Weights of a small transformer language model.
Size: MLP 1152 ReLU, vocabulary 4096.
Training: a variant of Adam for these matrices, 283M tokens, 8931 steps.
MLP neurons of a small language model. Each row is named by its layer, matrix (down: output weights) and neuron, and shows model dimensions 80-175. Each number is 128 + 24 x the weight over its row's rms, rounded and kept within 0 to 255.
After each neuron's rows, "raises" lists the tokens whose logits its output raises most directly, leaving later layers aside.

L9.down443 [139 128  96 125 149 118 124 112 125 136 124 154 152 162 119 132 141 133 168  85 145 137 140 149 128  96  98 122 173 160 104  50 104 147 113 122 128 190 189 129 132 142 125 141 123 144 102 141 103 130  83 124 114 141 125 150 135 155 143 166 140 117 132 131 137 136 125 133 128 137 130 168 157 100 137 135 113 147  58 102 144 158 131 137 101  82 114 111 113  75 132 128 181 110 103 125]
raises: "”", "\")", "]", ".\"", "\"."

L12.down560 [151 110 217 113 133 131 114 148 140 127 147 124 143 118 156 134  60 180 167 137 135 125 115 147 110 121 102  95 138 101  98 133 136 134 163 145 174 150 119 102 132  84 115 161 140 118 125 113 119 126 104 133 128 128 135 151 109 131 143  94 121 122 148 128 114 134 145 143 142 118  98 109 133  97 141 115 125 126 255  97 121 122 113 111 146 119 102 111 108 118 127 143 170 137 103 149]
raises: "0", "4", "9", "8", "3"

L9.down796 [131  97 123 113 162 141 143  81 117 156 100 136 119 115 139 123 145 138 120  76 121 109 145 154  98 118 106 161 134 149 132 102 132 121 149 141 135 136 150 126 163 113 164  96 100 148  92 140 120 137 102 186 126 124 148 122 134 185 112 114 156 109 109 105 135 137 120 163 164 141 117 141 141  63 112 110 145 109  62  98  97  97 134 130 149 113 104 141 142 104  85 145 164 123 122  97]
raises: ").", ".)", "),", ")", " Succeeded"

L12.down291 [147 116  66 161 159 108 116 134 139 124 126 133 141 135 177 140  90 151 124 119 129  85 112  93 135 107 136 113 118 131 115 144 112 120 134 121 149 179 185 109 144 108 178 118  92 146 123 112 103 110 119 133 144 154 169 178 169 162  86  88 162 162 149 137 101 142 104 140 109 165 132 162 118 137 149 149 136 123 115 115 141 111 150 129 140  86 111 116 112 160 137 144 112 102 111 129]
raises: ")", "):", "),", ");", ")."

L12.down228 [135 153 130 107 136 108 148  84  87 164 140 115 139 129 183 104  98 130  92 138 125 142 117 116 134 170 100 101 156  73 109 119 144 161 118 181  96 156 118 139 103 103 135 149 167 121 109 152 107 140 112 144  87 130 124 122 128 127 101 132  97 118 144 130 118 126 125 157 147 104 108 139 122 117 152 146 140  90 178 121 125 107 163 114 138 139 125 109  85  63 138 115 180 118 148 122]
raises: ".", ".)", ".,", ".\"", "isher"

L12.down814 [137 134 126 122 146 156 106  97 136 156 111 146 122 129 124 119 131 139 148 112  90 124 128 131 112 134 120 153 112 183 147 114 114 142 124 151 123 127 132  68  95 106 148 151 102  83 132 115 146 114 113 144 110 127 117 152 125 109  79 154 116 126  72 152 129 125 151 123 107 163 160 135 147 153 129 120 103 112 117 194 123 121  55 136 143 115 119 154 135  54 111 105 137  99 161  89]
raises: "|", "\n", "===", "On", "In"

L4.down663 [112 133 138 104 131 146 140 134 117 124 120 133 153 126 113 139  75 109 146 108 128 158 136 150 137 158 159 137 172 141 178 106 147 149  98 138 122 111 105 116 106 120 161 102 135 116 144 128 134 152 157 105 116 106 122 153 101 103 140 126  97 151 157 146  97 103 143 105 158 158 132  79 123 148 103 125 153 149 140 108 129 168 109 125 113 114 133 136 134  91 102 137 135  94 143  90]
raises: " ==", " ====", "\n", " ===", "=="

L8.down638 [106 130 132 125 161 120  84 115 102 170  99 135 111 158 158 117  19 121 134 101 116 131 162 149 128 146 158 118 112 134 144 110  74 102 132 119 128 149 127 148 114 112 149 105 106 113 108 166  93 173 102 127 139 150 135 130 118 165 118 154 173 108 118 123  98 132 136 161 133 161 102 133 137  75 131 133 132 153 187 148 132 127 145 159 113  95 128 122 113 117 140 123 145 121 145 126]
raises: ":", ".", ")", ",", " |"

L7.down1118 [142 127 103 175 143 119 105 126 159 190 126 119 157 122 126 128 143 121 144 142 108 144  92 120  86  91 127 139 134 132 133 149 129 152 101 137 164 158 111 102 142  81 138 165 121 139  89  67 109 134 129 117 116 131 120  97 108 100 140 130  67 129 141 134 152 111 142  84 177 115 126 107 138 177 143 117 123 142 108 145 154 136 130 140 155 133 146  90  56 142 135 120 142 148 154 167]
raises: "\",", "\")", ",\"", "\"", "\"."

L9.down206 [ 85 130 127  75 137 126 103  81 101 163 143 114  98  93 138  98 100 137 157 119 171 125 137 109  96 164 112  84 122 142 148 159 109 111 103 150 110 120 113 115  96 134 130 156 143 102 133 137 163 139 140 159 126 116 151 108  83 110 108 154 123 127 151 138 129 158 169 185 132 169 112 119  99 116 120 128 165  92 130 147 135 162  80 113 147 111 142 142 112 127  86 100 142 123 168 101]
raises: " |", "^{", ".", " (", "}"

L12.down973 [ 81 134 144 152 106 157 103 137 157  96 169 127 136 130 115 187 138 149 133 106 104 122 172 133 124 126 114 144  97 130 148 114 129 175 125 108 141 109 147  95 160 133 116 156 151 106 128 112 123 108  90 155 150 145  91 145 118 131 146  90  99 151 119 121 152 126  82 195  97 144 140 161 101 112 115 129 187 138 103 163 152 117 162 120  91 135 101 156 164 146 100 154 129 125 126 102]
raises: "s", "les", "es", "ins", "ars"

L7.down1073 [134 107 154  82 125 115 112 138 108 171 120 134 139 145 184 112  83 158 136 124 115 188  98 139  85 160 124 112 147 139 104  90 184  72 109 109 134 135 152 132  95 110 115 124 170 135 113  94 147 179 119 147 112 146 146 109 109 120 142 184 157 146 142 153 148  98 133 150 137 132  74 132 111  99 118 137 104 108 149 103 148 167 112 161  81 112 120 126 101  98 160 113 115 125 122 167]
raises: " –", " /", " |", " (", ";"

L12.down56 [ 85 154  93 131 156  82  90 141 107 133 115 129 148 164 131 148 109 157  91 127 110 137 170 102 114 121 125 121 123 112 130 116 125 126 162 118 103 159 138 151 126 140 173 139 117 157  81 146 136 143 112 145 115 144 110 132 117 164 122 153 174 100 112  81 136 127 164 132 114 129 127 137 114 158 136 144 160 153 114 145 131 140 148 160 128 110 153 131 139 142  92 108  71 140 150 162]
raises: ":", "):", " :", ".)", " date"

L10.down705 [122 149 112 129  80 139 148 152 103 142  99 148 101 135 145 149 111 142 134  81 110 134 139 128 117 133 134 125 163 159 157 123 120 126 135 169 125 105 105 151 178 108 160 118 133 153 119  99  84 102 123 133 138 135 148 109 144 142 125 111 149 140 142 178 181 168 106 127 136 141 116  96 133 152 105 109 169 137 116 102 125 134 159 106  89 126 105 161 134 139 139 145 169 156 160  88]
raises: "ination", "ine", "inet", "ins", "ines"

L12.down309 [183 104 195 152 147 139 164 155 135 103 119 124 123  98 202 140  84 148 155 135 127 106  89 124 129 133 144 135 143 143 128 107 117 138 118 174 153 122 153 114 149 106 129 129 116 124 133 138 112 142 144 163 142 109 123 136 121 134 126 153 107 112 110 161 160 113 120 101 132  91 107 111 140 119  99 125 110 148 199 109 139 109 107 140 150 106 117 118 126 120  96 171 161 151  80 147]
raises: "08", "11", "07", "00", "09"

L5.down777 [166 125 109 106 137 127  90  93 112  92 111  97  67 159 155 136 122 119 173  98 126 181 136  71 115 134 155 142 158 148 127 136 135  90  92 137  81 140  65 108 165 110 164 137 147 106 108  99 145 169 110 102 137 128 130 109 134  65 140 147 138 113 108 144 130 185 143 128 158 125  91 153  99 107 133 137 140 143 146 185 111 188 120 131 117  98 118 148 148 100 128  78 116 132 117 151]
raises: " |", "ist", " (", "ists", "es"

L4.down560 [108 156  83 149 120 141 131 107 101 143 148 157 132 112 121 136 139 140  88 146 115 108  77 101 143 154 124 113  98 149 175 137 128 140 144 123 114 119 143 149 152 133 124 112  89 115 140  66 104 137 150  80 145 152  82  94 109 135 122 183 139 146 175 113 173 140 103  94 155 142 105  94 112 148 128 127 165 127 109 106 121 117 141 153 147  78 152 183 122  92 119 112 135 146 136 142]
raises: "u", "ue", "um", "us", "ust"

L9.down444 [112  83  91 141 121 106  93  99 105 131 113  81 150 147 153 135 100 112 139 126 115 115 138  99 149 166 108 107 130 100 118 105 103 107 118 169  90 163 123 123 105  76 134 126 136 126 123 138 115 159 160 180 177 152 166  81  92 125 112 156 158 143 135 137 187 144 142 134 108 128 141 137 126  92 138 138 138 153 122 117 126 159 146 162 119 119 135 113 146 116 117 108 150  94 146 129]
raises: ".", ".)", ":", " (", ","

L5.down986 [135 134 108 106 142 153 108 154 129 186 104 108  78 137 146 114 109 140 147 136 134 133 150  91 153 122 125 116 145 151 125 107 115 142 141 113 129 177 141 103 146 131 158 113 123 126  90 101 101 107 133 138 129 126 154 100 128 111 167 109 135 144 152 138 147  81 154 122 132 112 109 101 152 149  86 110 140 118 140 162 159 146 131 112  89 125 118  82  97 152 140  99 160  93 141 137]
raises: "\",", ",\"", "\".", "\"", "”"

L9.down168 [152 130  95 131 140 137 118 140  97 160 136 128 119 129 127 144 130 125  63 141  94 160 136  94 105 131 114 156 113 198 184 148 129 116 124 131 103 115 150 131 145 118 116 115 163 133 185 134  80 201 130 125 113 121 143 125 129 128 113 141 107  72 114 149  85 128 101 129 103 156  95 109 158 106 111 121 121  81 108 138 161 109 154  90 121  97 106 123  67 105  85 148 157 121 144 121]
raises: "ixed", "ilitary", "ention", "ember", "aster"

L10.down574 [122 163 143 139 103 140 111 105 127 146 135 163 159 153  96 110  90 160 172 158 127 155 149 148 102  98 117 120 117 140 115 154 143 117 157 120 160 128 111 108 141 106  98 147 137 119 159 125  95 103  96 123 149 142  94 149 152 150 136 144 114 127 148  87 141 138 120 124 132 142 134 129 150 111 133 116 133 102 143 131  99 129 103 121 101  89  88 103  92 103 138 145 149 135 100 137]
raises: "5", "1", "0", "3", "8"

L12.down921 [116 127 176 114 112 141 110 107 113 176 139 146 101 143 159 151   5 138 186 128 117 141 134 146 115 161 130 115 133 119 130 139 114  99 123 157 141 147 135 120 158 130 110 144 131 106 123 170 139 130 113 143 124 135 138 129 111 109 115 116 124 132 136 106 129 145 175 142 139 138 111  98 119 111 127 136 140 131 255 163 108  99 111 127 135  97 126 101 106 110 123 121 134 137 153 131]
raises: "7", "8", "6", "5", "9"

L7.down462 [116 114 122 111 154 107  95 128 120 171 161 139 103 161 173 102 103 144 170 128  80 101 106 134 140  98 156 129 140 133 125 100  89 141 121 130 170 168 175 127 155 126 158 149 120 103 121 140  91 141 101 122 100 129 100 161 102 171 134 135 102 124 112  94 148 185 169 158 113 184 135 163 121 148 149 143 135 114 116 104 159 139 145 144 138 103 165 122 125 101 139 136 155 120 128 132]
raises: "\")", "]", "),", ")", "”"

L4.down134 [112 102 153 133 120 170 126 146 105 128 111 147  53 156 192 146  66 148 137 112 102 106 148 128 135 170 146 125 136 167 155 115 126 145 138 155 162  73 123 104 139  76 128 133 127 123 133 148 133 118 105 118 172 111 144 107 119 112 124 145 152 159 135 149 134 112 140 113 156 120 116 117 129 158 143 100  97 142 179 120 198 141  86 149 123 111 111 121 133 130 133  95 106 141 132 112]
raises: " (", "\n", " |", "|", "("

L12.down806 [153 111 113 145 137 132 153 133 137 147  86 121 160 122 108 126 137 117 150 167 123 140 140 122 145  86 132 125  99 142 137 111 196 154 148 166 106  82 137 126 154 133  85 112 128 102 173 136 119 167 129  96 165 144 118 122 119 148 105 159 178 126 157  93 141 111 110 132 149 144 146 129 111 146 126 118 137 176 129 150 125 137 130 162 113 143 178  70 125 117  94 149  98 115 157 111]
raises: "led", "les", "ana", "ain", "ling"

L12.down1075 [ 82 160 168 158  87 148  85 145 181 145 141 143  98 101 137 148 116 109 136 123 129 102 150  76 133 124 128 136 112 140  91 109 129 126  87  92  92  87 196  96 142  74 126 131 109 124 111  93 117 121 126 128 127 135 117 149  99 151 139 102  78 166 124 135 155 109 110 181 101 148 146 143 114 111 133 140 148 141 108 142 131  99 154 139 105 109  96 112 123 131 103 110 125 143 115 122]
raises: "s", "ks", "ss", "es", "ells"

L4.down589 [122 105 108 146 134 126 116 133 136 140 111 148 124 105 135 144 141 137 166  95 107 167 129 144  83 129 130 145 155 161 141 144 171 181 144 127 143  92 135  72 102 117  90 141 116 104 103 151 140 127 130 114 126 108 134 122 116 127 103 114 116 100  61 149 157 121 134 120 145 165 104 122  96 165 164 143  88 103  90 163 158 136 105 121 139 110 130 148 162 117 145  39 118 127 145  95]
raises: "|", "===", "==", "====", "\n"

L8.down1055 [133 159 105 117 165 135 134  94 109 138 134 131 135 153 129 122 118 128 146 130 126 110 150 128 133 106 117 120 125 107 131  79  87 137  93 182 108 144 147 127 131 119 162 117 127 127 108 113  73 144 114 102 122 145 131 177 127 147 146 122 158 139 137 104 136 148 122 140 118 138 124 132 176 114 136  91  89 115 106 117 142 132 190 100 139 152 120 119  83  99 140 152 156  98 130 147]
raises: "\".", ".\"", "]", "\")", ")."